From a checkpoint of a small transformer trained on Wikipedia.
Training: a variant of Adam for these matrices, 8079 steps.
MLP neurons of a small language model. Each row is named by its layer, matrix (up: input weights; down: output weights) and neuron, and shows model dimensions 16-143. Each number is 128 + 24 x the weight over its row's rms, rounded and kept within 0 to 255. Numbers have three digits each.
After each neuron's rows, "fires before" lists the tokens most often just after its 100 highest values on Wikipedia text that the model never trained on; "fires on" lists the tokens most often at its 100 highest values on Wikipedia text that the model never trained on.

L5.up588:125125141158132160115103136067154113194143114150140150115119162168110165114115134172067099119115180167102104154110085135122110145141127143156110125145141114105123113139071165087141158118095137137089126130104130127143135112115117122177117146120163107130151118075154135129106141148119110135112124098144107139124131142152118137145119132178168097156150140115084100124123114142124142155111
L5.down588:132127079168122131126142129121151121112138133131131184115160091130142088092134099130095137131116114142102113124078133156119120128123142175108147121143101096122142160154099156156137142132106115142176111095099164131109146118114114140088164160135165111153142142094143110133120145125101150129136097124091154154137150125167135104168109108171145148133182130166109130120134118158154089116140
fires before: "rect", "ed", "ff", "v", "vision", "a"
fires on: " di", " Di"

L4.up336:169119146105138131127142117154147121125113114156110131139122162128179172127137112171128095141151118092135138144142102103111174087166106117127147156086127122124126124162116141087160141141115127092103115149151140098133131153149103115084194083160147171142165140148087115097117133105131177111076122139110123113141108129137101137173106155103106169099114130109094138122129124129116138163110
L4.down336:148163159044125123144105105102117127136151092128117134092132143062154155124134119130108131115124123142161104178162141122185108138132098126131164156102135149131113122145161166142098118166133087124121130138118191150139130083128127154134158130145124121134128115140092115044143116115112137140105117140146145115115097141164130124121125125143113175135140123150103135139101164135126109096101
fires before: "-", "|", "\n"
fires on: "\n"

L5.up442:117129147123098123107128122136090124117180100191105108135132125127141104110116131106137088119111145154116172112126118105134118083121134171065118106136182126126123111144154147150089128118074128153101132134116150143091086091124109115118170105121152108133118170164118138140110133105087150111151136114134187111119126137140185115126177125163121132136156158100129088131157098125113141172154
L5.down442:122154163127106132116101153143149119146105097107109143136133187152117156150146112135100138159113074161125140107086088144144136140124147136130128168089154104145115115124133177134114140107151124135133132112141136091094081162089132134141130102135111127091139137156173120176135128119103076092115107130147115117162119113084088149144105122128141124153159138138144128162116145124111175099145
fires before: " ", ",", ".", " 1", " 2"
fires on: " |", " 2", " 3", " 1", ":", " ("

L4.up341:125060135154121118129132128117133124130104141152098116078112097127148171117104170119104125119153114139140162112132111126116091165117109115145117155073121113168113150113128146095134151113166122098142139165091150130141183170055155138135146105127135127146146129110105115117134125119147126086130129152148133108129071152140180128139112089121114129128090128113116083134136103110077130182146
L4.down341:151166051132139119140169112153139116115153127098148104109127143115115127145107124133152136080120102151129133111127150112122136130119144153130139122136103108163113124137135141119132099118147080114107095150122160141153095081150149113132097143132140165153154164147179078077168130151121121166161117128113094103130139125144117123141120146135093136141119139100134166120126133056136116143087
fires before: "\n", " |", " and", " is"
fires on: ")"

L6.up214:126126164146118102155126150133105091127092153160132166119133163115129128108134149112155103113159131105140104101084131119115117132140160153160129164152116086117131125075117119091158161123107139099139143137109113144084145114142161127118132084117149110129128106147117130134156157136108113106131210090094119133131108136120123115084126079122143139149165179091131134077115103134118158114142
L6.down214:098153119126123120119158100180196166168152173166146158127095098108122110155117148104171099147139138125114120082153163147143106140111118110156104089165121119108155096113136126135114117137075129096132130141118135137152157104158149137124173097116105120093130124137137166109136132140121131120084092116144107135118147115139104112147130125163134115120132151139144158146112114087138141104118
fires before: "•", "on", ":", "ical", "ish", " ("
fires on: " ", "t", "n", ":", " km", " His"

L5.up586:087097144115136128133111131067109117116131122125149154172092149104103117167156121140102095134146143094124129088147136094100109083111142153144144130143140119156084108097135164118133136110146114111064117159141147137123123132091109143105151172102177129103106072109154132124127149131112139124119128100126148154117144140158195098123136093104180073142179159127136108134128128095097132122113
L5.down586:113138147135146167133138134145123092119172133100102114097099148131093128111121141121146140092073122081157131102125126103121098159101139147139164126134145123157088124164181124124104147099114085139100148097167094137140119101143135102108117157150089152115097155116121092069149142121101156169080105120139127131121119114147163132157179108135104114157141153136150124146147148111155142114104
fires before: "\n", " ", " January", " 6"
fires on: " |"

L4.up108:127138147130101149117141180125127183158095142135152147136063119113136157099121137135111107164140133141105120084131113114138132112082128095159142151154122103081082124113148118135146125109149138144121138124143144181143134134104155123138150091148138126173126113100102139142129155103150129122137147137132146121123080110114127113104133121150154150157134116070080109160097053109133158147153
L4.down108:121167101090136179141139136103142162123107121091127089191102151130128097139127142160165190113164121141160136126094139113196107110095128146158160130166132128151139108111171110126075111125112111164121123073115148147164108088102111090139136146126146121145141131145131165131144108108148140163117137123169112118079107146113071144133156136135141121086097124096143121134130108115176098119090
fires before: " |", ".", ":", "–"
fires on: " ", " 0", " 1"

L5.up199:150110149136138129157114087172123128110137095168113119120139154128188179092091099165133074138107140143146132145121155115131125071110104179127124107120128114143121147111116120121149144116118113094112134135165138110123147108143099107085182118178139107103150152104120130100122126139137167135093122132123109110137065138097142128120165133140133148106136152092101127108080123124113149193120
L5.down199:131168154100122109137108105111147125146165112115090140101125108072174123105132146115129109131119134146140098181161159111189133159166138122106162127131157112145115113143131144145104114178104095146095092120119210160165118123123116169132122145119109085134091129138100105095141149148114139098142146103126128142127102120164124111110119131166147140153133109145116119169101155117137082128140
fires before: "-", "\n", "|"
fires on: "\n"

L6.up611:115096140134130127104123135129087121151124143156128104154105113121090183144134142124139110132123128110117118096150122117116102146139182108115134111147138108115108114172146161107135172150129170139134168161136086112138155114126148099129130109116159196128156110140161181138118110100155076088136165087144129110178145143158151107073128102131160109119135106106106136148168110091112134154122
L6.down611:129100159074140140106147163163106091147117117134139168164121114092131115139122094128091154155117129108151109148096106055156119149113114127123125107084106092116126175142114144123124110136141132191151081097135144125190148106125175126127121105170097132120122126093106127136122091126121147070134128158122131120085182134143149103135119126153113108164106104133158152150153127136140108156120
fires before: "ed", "d", "tten", "s", "n", "ing"
fires on: "ri", " take", " describe", "row", " continu"

L4.up258:125121161114118128115129123130122114112139107151101127111086106104145095134148146144123054121156102112127125137118077145112135138148131120192127171143170089118115139099135128135098104148120135156075102154101147150150134063145094104112152141157139129137132100148108148119184125098131143088136170126140096077117074141117130135103139142134134121179132103088103140090157105144116117153123
L4.down258:086125130151143082092164160141099153129101142110111107166131102120126130133101106129139072108094144113117096129135097144119105130139112177128103107127115132148108137099103094180077128111083146096177141153083116176133150102152152106187115119098105162118163114128166146121116111119150112098142130139100123147115093155136147128154130139135137121123132148140129111084177123159111153103125
fires before: "|", "|---|---|", "%", " |", " ", "±"
fires on: "\n", " ", "|", "%"

L4.up309:098075139129140145126096137160165151162111101160169150134104099117149128148090138116084088133116110161131151113130127133110093128134122115127113143117132115150100149096134109131167139147125159165083134121124146140109139152104113141118165132094145133138107105100107139147125150153087153065142113139132151107145089126163117145125141124104153134090170122131100138163097084123105152149144
L4.down309:141184131148121127143137111113124171123166150105097115130105138111075146087109115111121149133087138177136096186097144131119114155108140136124141103115119139145126122104144146103090109098092111133120110152171202137143106126115142134117085099135129118128104109111098144131157137125133126130135117113143111136124153133182096106157138116135145163112148142111106121151094147082139121105086
fires before: "\n", " ", " |", " M", " 1"
fires on: " |", " "

L4.up593:088107139182108124163139113116130079132158133089132144113119151133118136115118163085102163145116124124117078142175117124116135114119158120140160133135152143134136182079111128130134180106151117145098090115114119152151145114133139116104163088147134097162135092097092165106106129086120107125100127073144164133124122132140153119148181105148115159164126146110115159146078126118077152149122
L4.down593:095113098133141142188186127141131120110116151133128144125133144106110107104126099124140132083124127168163107145131096138079109136096104152094146093141125148081116148110166120150147169140117146141157108097116126123116116111142151108161142122163086200163100116136113120140153127094113135169110118091123160131156163152105114160095113148110083134130160152135092136131130141168139165120138
fires before: "mp", "le", "ch", "ach", "ct", "in"
fires on: "te", " Te", " Ma", " ma", "ta", "me"

L4.up374:164149148126125165133095183142114138134164103147131110106170153136216150094123125135132097165141158112127114151117144106125102139126113162110120162146139087110124136147123161107191157144112146091146117131134132120087134112130146083105162113157123160133139144116101135110163158104087140112109111177130130102161098114077136114120119157131126166103129143115122129083082115154118137174118
L4.down374:138209119111105103143093140137148143108136131140091128128128135099166105127126132120153163124126115110132119179149156114170089167106116136135136160106106134179122124138125126157129127136146097135131102149099162112121109147089150161158094127168112058140120087148140091122095141144113096104131127139146104142135096111168145097134140147153140097149101128167132118155119160097164113140135
fires before: "-", " ", "\n"
fires on: "\n", " "

L4.up389:102073145146157100124121128142132130183113172088122131167100142128131130116135168120112102119156113111113127106122123156139095145136158127126140156163160131116138133082083117071139135141124133113082123123139076133133118119125155116124117103175117099151149093114089109105141164116116081123121158137092120121123108139123169127088100143140135138166105150097132124116127123138092164121105
L4.down389:098131137135180114076151095116140124142130159134167118112133119118118128118073114177155201151079117124125163165126140152162125140177130101138126138191085186122114097110133090137128121155148101072115117123114120140140102139102119127134103139091143120154145116117125076117114149112131110123106138117122092094112153161143133109115099130178115158114152135105165132125096109148123090117147
fires before: " |", "hi", "equ", ":"
fires on: "s", "%", " Party", "mp", "out"

L4.up187:138115150110135127156116174127111130146150085178114086092083109110177124142111106128112120096193136154120115145129137135119159147133118143113102140120199120094120098117120149133144154153128119181091101147124103143143128119149134098119151131121144126137126101111088132116141149118123105100097127121100160107163120116139145130131137149140182150159124111110119134140129123091103122152114
L4.down187:137142181142142101149145080128148128153100142095091122121164112142129125112115105107133132158147142161138120102142142112089106119129112142126116136090085107145141159135119122140128105146152134127115092101116182114139084152145140082147103135179118144169103130113131097138134114161137111080166106098166157150138145076121159114131124162168106130139140170125095168097126148172118115129124
fires before: "le", "ro", "en", "les", "er", "lic"
fires on: "app", " imp", "ub", "pp", "mb", " App"

L5.up463:122119139087142150142110105112153117114156195148137139131124159140126118133133117145152127142153115135123122111083106104109124164112139115166116150176140125109130118163136142087110104147098111144126148141097121161131118117102161100131160144105119150128130146077157117114127142080110132136113131144116201139170131114092196149094108141159155123181108138108100153140159116091104157129143
L5.down463:064154119132146116106110114171157140122144122144155131161118146106100115097147087137169138098125103120080159082109130150109101093120170169106109086134135161135153158149102140167161091153154105117117131124121157091125084105182170082116119132105126139132118134128139116120130115118142144176136097146111172152162155119109145092161125136168183105102119143132083113124134128116132104151100
fires before: "ro", "le", "op", "re", " re", "ar"
fires on: "P", " imp", "app", "mp", "cle"

L5.up352:153144157129125146172136118124174146130120107145119158114129120119136118157150151135115098160146179099135148132140133074131109104131088133137123109119141140126109091117103129085171155142151150116143098164183143117146110095148178064095130113146155121147112113129100139097150140142138099112117103123110114105130069123154114140126119166105124139093141105131157104140160111123139154161106
L5.down352:136143102075138091171134172150126158112129134122170130126098134077129144150134089122125133096132154112135095154127176171117141165136116103130111129125133174117128144101150134114091091112144141126103099110068154140135144123081151090140153131192134136134111109127133138093121140132127102072121166110164134162129130123135155109142103159173127112116114120154082106122133189118143149091127
fires before: " ", "\n", " Total", "|"
fires on: " |", "\n", "---|---|---|---|"

L6.up372:147109131130131144158086093124101133132142101137121140127100136107139132203107127119125152108134114097138128124142163107091145115125149118146112164119130109127114141102125150154169138082147117097127116169125137137131163156074099122115137132121151105139131100106131139119130112129094114098102093149142088080127118143153107125167122153111170155131143130120105091166118102100097141158146
L6.down372:134166090122150176080163134112163120156134099138142146128116147113150087097131127120121133109120111115141133110124108134152136133113124107127135215111077104142155161121163166143081127170121107125115153159125135139133120113094145129102108165100120141128152131135126132085116132111108116140137119118156109135097132111193110115130082117096121157157135151130143147123096136099121073123107
fires before: "\n", " |", " and"
fires on: ")", ";"

L6.up556:133120145131088124147117112126156156148146091113138136132113147167095155183142153121167128141129122121118133101161086106112127080105088134171118131151160092099077077135116080065159113142120140118145104152159140126105142103084102110127137154152150104140130111134163121106153154105137153107120126109136118102110100102150144111126144122093139128133146124113115085094166126130114119131104
L6.down556:114150118091130148117155126149110132184139113126164128126110111106121118151136126129123131081115145192100127146164153126153125133110113102112137166136138152156093130138129119099115142150097162126098140142143170133129132134087114110136122112149129113096096119160154105133106150100135137113166167146098137134170106108196162113138137153124158080167090142136130107083131149107155151137126
fires before: "\n", " "
fires on: " |", "==="

L5.up416:169123157120096152111069177092127051135157123137139128146149120113125124099124125094145099153149134142140141148104101125104120118137152144132139143143166133133116169138117140080116139087117111106117146119112133181114131115141138112124131155144103118115121139136133121099113138071143173089137174154136149107148082163073114097124125149181141139128108129124100178123163131117120118123129
L5.down416:128138142143130145123145089124116101139144147125111142108180115148149125120175147082135164095121094157166128146145136163129094161149143121143121133132150084083106134124132090130130122102089105157168149151187112105151124151095114166132093115129136135130119120118107083173112162143099071140147136110142120104107125122159163134154124132092145114099133094122140095146130148090124156138121
fires before: "-", "\n", "•", "P"
fires on: "\n", "-", " "

L5.up613:106137140136129117143134161120097158146151115142148111151104107154177124123122153150135110131127133161125135111127171115101088104112133113152083134132128102142103163132096163143164157123154162092142092156095121102078116140090152094121156106146167136106118132134119113106134134153099169151163126123140168074165124110147173103142139096152130094120084113130077108111127118131120141120133
L5.down613:164148117151128131138124130096123113119120116129098135131126149113166141100124104109136200148124109147118203175117130137106170101126121166133175133089169133139130114083096109088168072109089088146126135133142119149134111110153102135131148085145140085129129114111133134137098109110105119158142132107110100121162121125138130141109161104130107129123098108150149124135131144145148113170139
fires before: "\n", " was", " is", " a", "al"
fires on: ")", ",", " who", " time", " is"

L5.up423:125113149141110112118126133138095123163092161126157123140089114173162145132147151130158094133104098161124109142100141140143087135144145124143105131154154147157123134141139163113111157143147135091171114126108113178112121089117159093140180115163160119117127127119118128084117139153088138082094168086107132086153102116166110084135156134131146100130088112102093149156135113148134112125161
L5.down423:116123149130138130147124119157093082093126122093153145100114153147121088118114168107155138123117152113155092094123127094123125131139147172102150104104130127150138115128150108124120176114137138115145109150104133086130088126129154140106123145140133140179150158116085135110069155103162131102140099144099182198119127139114162157147121121097144138111117137113132099087153109111149128088091
fires before: " a", "-", " an", " ", " A", ":"
fires on: " is", " was", "-", "\n", "The", "ity"

L6.up79:092125142136110170168102152131136138160156135166100119105122170152154137115097172139147111131120143145103123081105098116106138100147171106101131146118146082104078081083141125132128167067117107103126139147127141108135146114110115083135155109102149112161133118152121141118104141102140140128091125118131129139149077139162142106132103152139138152153129136106121089146140071145090125147156
L6.down79:095137116093165148101112133129081145141098074138131140110146120109181080099135135123129153121142088097147174144137161111151126117132144152142136145166145136135102115121137175137123113133142097150108127157111120106137126108115122132166096144090126111177131160166121117136152127118082134103122117131156160123156090111149104158110120177112143143144141132137139103109126113162096164156165
fires before: " |", " ", "\n", " 2", " 0", " 1"
fires on: ")", " |", "er"

L4.up603:148105169104127133117143135146124105122169101117099129154114139124100125154127111155164129115111147091147141148100156112144129130089098126166170161147163101152120067110125169157141129128152149154111113164109102123122128077108112126092142066135180097146148144123136112114139143089166149104089149090140132107150110116108108100157111155131124095170133146126106142069079144113101128118126
L4.down603:131139121147145141101164145174127144159166144160153127117148099099142116111126158095113063124107129129150125147168132109113165150117084134103175136136127138147121127112127110140105114169097140105099124094122164149115101118130122127138114153116082177150106114159161141144137146169119151139148122100109161151121139118165125152137083138106158138131133138152145097131085172129152087083130
fires before: "\n", "-", "|", " "
fires on: "\n", " was"

L4.up423:112099151127112168114141125139147100125137144115115126119114116094105122144120140145123142158159195108129116095152118108113132106095130151099139152128167149144127176170090116130137144151129140127131103146121119107083149122132092114073172121128170107162153125103107191111143128096126099118105121097094169125176132153155146147085141125138151180161119164127109115123158135129110138189159
L4.down423:125127168131104145123137123088151167120101114121096120109137097156120162089109114100120145180128149150113120135108137162111115114114129119090095115159131122126128154119144060114108127167158156141139162174138143154090124181141088104135117114163117126100149076141118120118137167150138140109122117134051135106095105161080123131119127142162123138124090164113177122145150118169127114135112
fires before: "in", "ct", "mp", "il", "st", "ke"
fires on: "ta", "tra", "te", "qua", "ra", "la"

L4.up510:155110141148080119152152098104127162152128089180128131127151134106100115150136101117104121144174174142134135135095102091084128102092104090166115124143174140137120150136111155058130126171077111140109110140076147114116112131115128118113145113090128107139121119143114177102138157112142130118150129144155116107171134128124166139142106177102165104122104148093099156158118108125074122130193
L4.down510:152141139137153113175109092126102135112134133151152101135141136101135097119092173110128157101113151111150100095132110133116180172107098127139160089134088150143117152126101133110097143145116149120124083103114129158099185123140149137130140112101109110146102109084131144104150118142133156133105105096110116145063203148169124140111149096072143101125119146173138122158124141124131082133115
fires before: "il", "l", "le", "ject", "s", "t"
fires on: "b", "ab", "bu", "c"

L4.up91:178118145128116148121113121172139157120134097145172133161123133153173125139110173130133125126113118140109114103137143115113108154133162130095091119135120118133088147108136107133121118118150158121130113142143146110082129103124154114130173120146116133136155109149145150106075173083117103124104153136104141122150119112140124082171165066059182121123122108114084123130141125125117138141116
L4.down91:090121144127104114080134113126141132139161151126133138148150139142128147139128120130148138142108110171118136142085135155085158115085129152102134133104126142120148188106149150128102107137138081120146143106149179077117106131096160134129156093113134126131163124107116090187075139101126085105147149132097093191122146126164153170129155081112158152131132113114090165151172144124086149086110
fires before: "\n", "born", " a", " 18"
fires on: "\n", " (", ","

L4.up409:142123150114148166137092125148130124149111083138115116144160173154143132104133129108108122115170158113109133156151111133111121100093090116160061163124127118086137137101104127124131149095196127156098135120159140146119131165095130102154158134139160161126116146162159130124145125164109101092124120105147116082127110153136154152119145089088104126090130144103113152130172088155123126160179
L4.down409:159147111094089131102102115141132107134174098153162144112143108127146154116142125089100121112095115155107158144124151141138142134129130127115153080120108130118131164139149112158130081154129082110112147137127154095159145105157110107137101181133120132144164121165088148109151146153116133112094126134096143116090138152167151142138121058140115098102165152155106146114112124107120066091120
fires before: "\n", " ", ")", " ("
fires on: " =", "^{2}", " ==", " /"

L4.up23:143133158128120148161135114124192096148126056181157084118160148138115112133137119143103093103143158122120132148153119114118115118121098129128143153149148113107123130122078126092126138121169141142104079115138157114104146133082146089117122119147159150106124139078118135084158163128117141089123128117093095148124107135147122162132138080129132157147130111090087074082171100126134143132171
L4.down23:141125150126087175138126134115123119139137115148158103156103133130106126129132138139126139130096137113136150102185148123111144125149134083159149138150168066117130112123109100124133134154139109163187150162122109132152119114088125091109105162105099126153130174175110149110111146108103120100096114155161117084154157132120107166108122116083111130141120148142130161148159138113096100084101
fires before: "\n"
fires on: "==", " ==", "==="

L4.up223:094105162117130112139102154152119087160161135134118112171114118156136179159105162136181134148128114122128136102112173089131069126141104090126156181096128109156125093160119137141171151110146160082156129149097128110117117093092126082089156138151167154150143138116085113076120134170149156124128127119144181070146107120143122104168120149126127109161097114124121129118100121142113139117130
L4.down223:135094149145118135121136134177118099153163127153116102147141114171117110120113137142116104111136132132133101114105154143138081118130134110107125065152155075110110138135111148130119101129130134113170080112104141176121095071158184109190127127159191129114151122137135111097099151113124121114158123138088152140120180130142176137124140134142118110141116144144095140093129146116117114111146
fires before: "\n", " a", " an", "-", " was", " is"
fires on: "\n", ")", " is", " was"

L5.up97:131134143136130139140142115188124104122136140137128131111072116145131118155116134163090088158112159145122139105079125093118121132134132139158139105122148088156111106099106127111104133126153113131092123167138105117129140109140134129084173131146134162141153130109119152098113165117146126105131169111123130156156145145119174124151097111087159150099143129081113100139116130124121149147140
L5.down97:106127133126131118123121110123100126121157089091109124113134118124176151105138149167126184138148119133149156142114144154178157098128139154150136141139113133088125088128112132150111166147090125169143129089140117128139117160139160125105137118134130084099137099105138134101164133130114102122111102110154144109117112144097067129157092102125128157132142100137171087130132185138135083173091
fires before: "|", "-", "A", "In", "===", "\n"
fires on: "\n"

L4.up24:130106167122106121135172138090088139137138125128096118166112117119163158165124138123143130142109116120122133111155146111124148123153118079159135184078128058125118121137114145125149110102145122070153152131080144102101143094110145139157127126125148128133153082131116143085085169158142180116120152164115142130106109171133098144141090119099117109139108148111099104137101106120139140123125
L4.down24:148173138100152082177108119115120118136123157151152121110102087128142112129134141128118128136131135123134143142112151163115111106110094142120155102121113127105114145118168119048115083151137113101126157091091151120114115123129142160129080186130093087130129160137151096121137107143111124160142130117144136162106133123112160136193105141145111125141132158187143140125085133111124143171133
fires before: " |", "\n", " was", " is"
fires on: ")", "\n"

L5.up99:112153163153103122125127098124124083129160094136155102122139134134110147171151140103128128145169142113136133125113124121096115140085102158144084139140135113124114166105113158085130119160126140106129076147114125111131133126061127113120142132094133121209060116129148160125127137132132157128112094139123131097102121123150158171089130128119133097123104100133111151156151116148126141151158
L5.down99:153119115140105164130139096147158107150117150154125124146174118121086094133105118111114134092076126116147117142146146154122153090137129118100115130146122161202118137127123160137130114125129160113120143141151145170091114174128119131146111095118146138121159118130062143145111131164118149205108140095130106094122130126116097128168137134133155161074114095164125105145147128128131140113121
fires before: "il", "t", "le", "gin", "te", "th"
fires on: "va", "ra", "bu", "if", "b", "ic"

L6.up486:130127140162103141083143133183165103189124112158134097089097097141146118068079168080162106137141124160077139118089119133131156161144120108113083156125147115118153115105136141119137137132117141136111129115090116146112138137100145127125141134126147143139124126097128130139149125119183153120103135140130114155122081153109139128121125145131099122167100117102114141105084084157126181201150
L6.down486:155164158135134141101113163127175167122151113106080110128154150116149085131120152122182156132151109085095131136126137100152134132134121168145174095145160116127138108128127117112105139130126110161130105116104100146095119133074122171150091130142099149110154138178165140094108110123108098147108091129133136175128116092132125124135118153129126118136113180097137112131160097154103117102080
fires before: " |"
fires on: " ", " 7", " 6", " Team", " 3"

L6.up184:167143140110136161122110145106132128142122111151157166107077132134111139130097126128120107131087121102133122153136122103125097129093086146146146153078126138131108149109102135081148127094184149106100098165143140127151149145123135124103162114150166171147161098133135123114120132088142116055102174119139175145167133155119120089142079140099096171120084120110100142136159129093102113148111
L6.down184:150146138090149167158101136119120128136169118150109116124122139090116170126134106125114171059143136118138120129105130128146138181152087150123184168079112118158082138117163132097117121109120101132134155096103121116106131070116142110143157132175127133133122146150102177064125144125107137182166096128125130100114121105118127145134163161153140135111125121134111164141095137136123117091120
fires before: "\n", "-"
fires on: "\n"

L6.up411:127114145132104096181132122096075153133133153134124151168050145127104145139139129115130093123173104155127164105114095096122078121142126120131142148157131141149077146134134084090131093101136104097137191156124141136102115114093150087128151154208173153128132127125166139075126142135090139165149139126131128080156095128137096130106162132127148160107136117126130125154143098125105117124093
L6.down411:168143081100147155132127118096109151121110133104104113116181113060133133085145083136116156159156154144129120114096139152095145140119133119138125120154148124127113096162124136090117148132102140181088108121123127145187162111136096125097107102121138132156133149164104112099134115125153103151127121107147125197132137151134159114186132106127136131161138122130141109101103158170088095149165
fires before: "\n", "-", "|", " |"
fires on: "\n", " |", "s", "---|---|---|---|", " ("

L4.up367:122113149125134118142097145108110158138156174132112144131127150161135146164148102138080102123132103129115140136144146097130115123167169082131139160110120080107124151136097121133188118133132117124103152148099138150120130111129183130126120127145172136128105113105106113111164137138131184124146159113101138071135066136120101142135106156110118125151150140120114110158095076154166150122113
L4.down367:080127157091153075131112124121090117137109164151157107113161111124149114115127108123129153120130110138130134145117112186132155114150153162110149132122150103112106195133163125113130117146112096157134100151062159139119180125131125133120109151147097114127103137159143125123168103125129103160151140130143110147115123126137130110144102104105088124131116160125133110096158146173113095072112
fires before: " |", "6", "|", "7"
fires on: ".", "\n", "7", "8", "9"

L6.up477:140100182116132146137089157116115144152180119095139132096164153124148118121154155104104092113103116148130131141112149125135139165201091179146156145148142119153083119113146171118123124113087150096096089127149145161116117123086143110135150156154147143103118118140150121090136097114103171118118166129117149128128078089109113093135129068148134099159109129097111116127129137144113131133150
L6.down477:119117135144137075101097119128113120134128145131127139137145117122101089147156116145120164120070103165132090110167102124133162144125131128164136121099111110115105157137122117146132135167096161185130137165087100087137165106121109123141087119115152139123153132127105087171120105130137133135182157124142111173091122126162133152143145151106107136142124126128109127111082116159116143116142
fires before: "\n", "-", "|", " ", "C", "20"
fires on: "\n", " (", "-"

L4.up620:137082145136140110126106112118126133155126145159154150125118142152122102136148177097136143177119091111120128097110129124098136179157170134139072132143121120137146118159101124093124141132154103122124119111111126196115111140148132119133138150098122080139133141124092107126159164073140146125117149113163111148103072106088148137116149153112127164188128108101095128146137086130129128127130
L4.down620:089141165114117128145073124165131124098159143127160134126159127081161128115132151098133162120132140133173080137148159101171106146103145144097104127138148136139097158118134143099123119145092138104155156114116116127185154147101103110154103148136152128076123140134136106133117116097153109092084101155155114109152140143199099139144164111099166075152134171121136160153123130126137140123151
fires before: " |", "←", "*"
fires on: " ", "s"

L4.up272:089111135128118135104126154075117141135121098156153154146086113124110143167149142138108111123158138104132104087133096072088115095101120140114130118140149118172085126091127154109112120093148129112085120155127148133143125147100139125138158169114154133135097102125140135122139168108144104111114129128139158148130154149150158092099118063099193123123153136129127075102163127088122132137156
L4.down272:102115128106154204119146142155132097137180096122119117120115127129110105140134160114116141102118126137142142079123130115125119119102129123150164105163101125143098128137160144152081142138100079145095137123137149162147119076137101136122159129119115117093112139094126085067170141120090161180109122164122115148129126108147162117148156100146103057144150163098162115130122140094134144146131
fires before: "\n", " ", " January"
fires on: " |"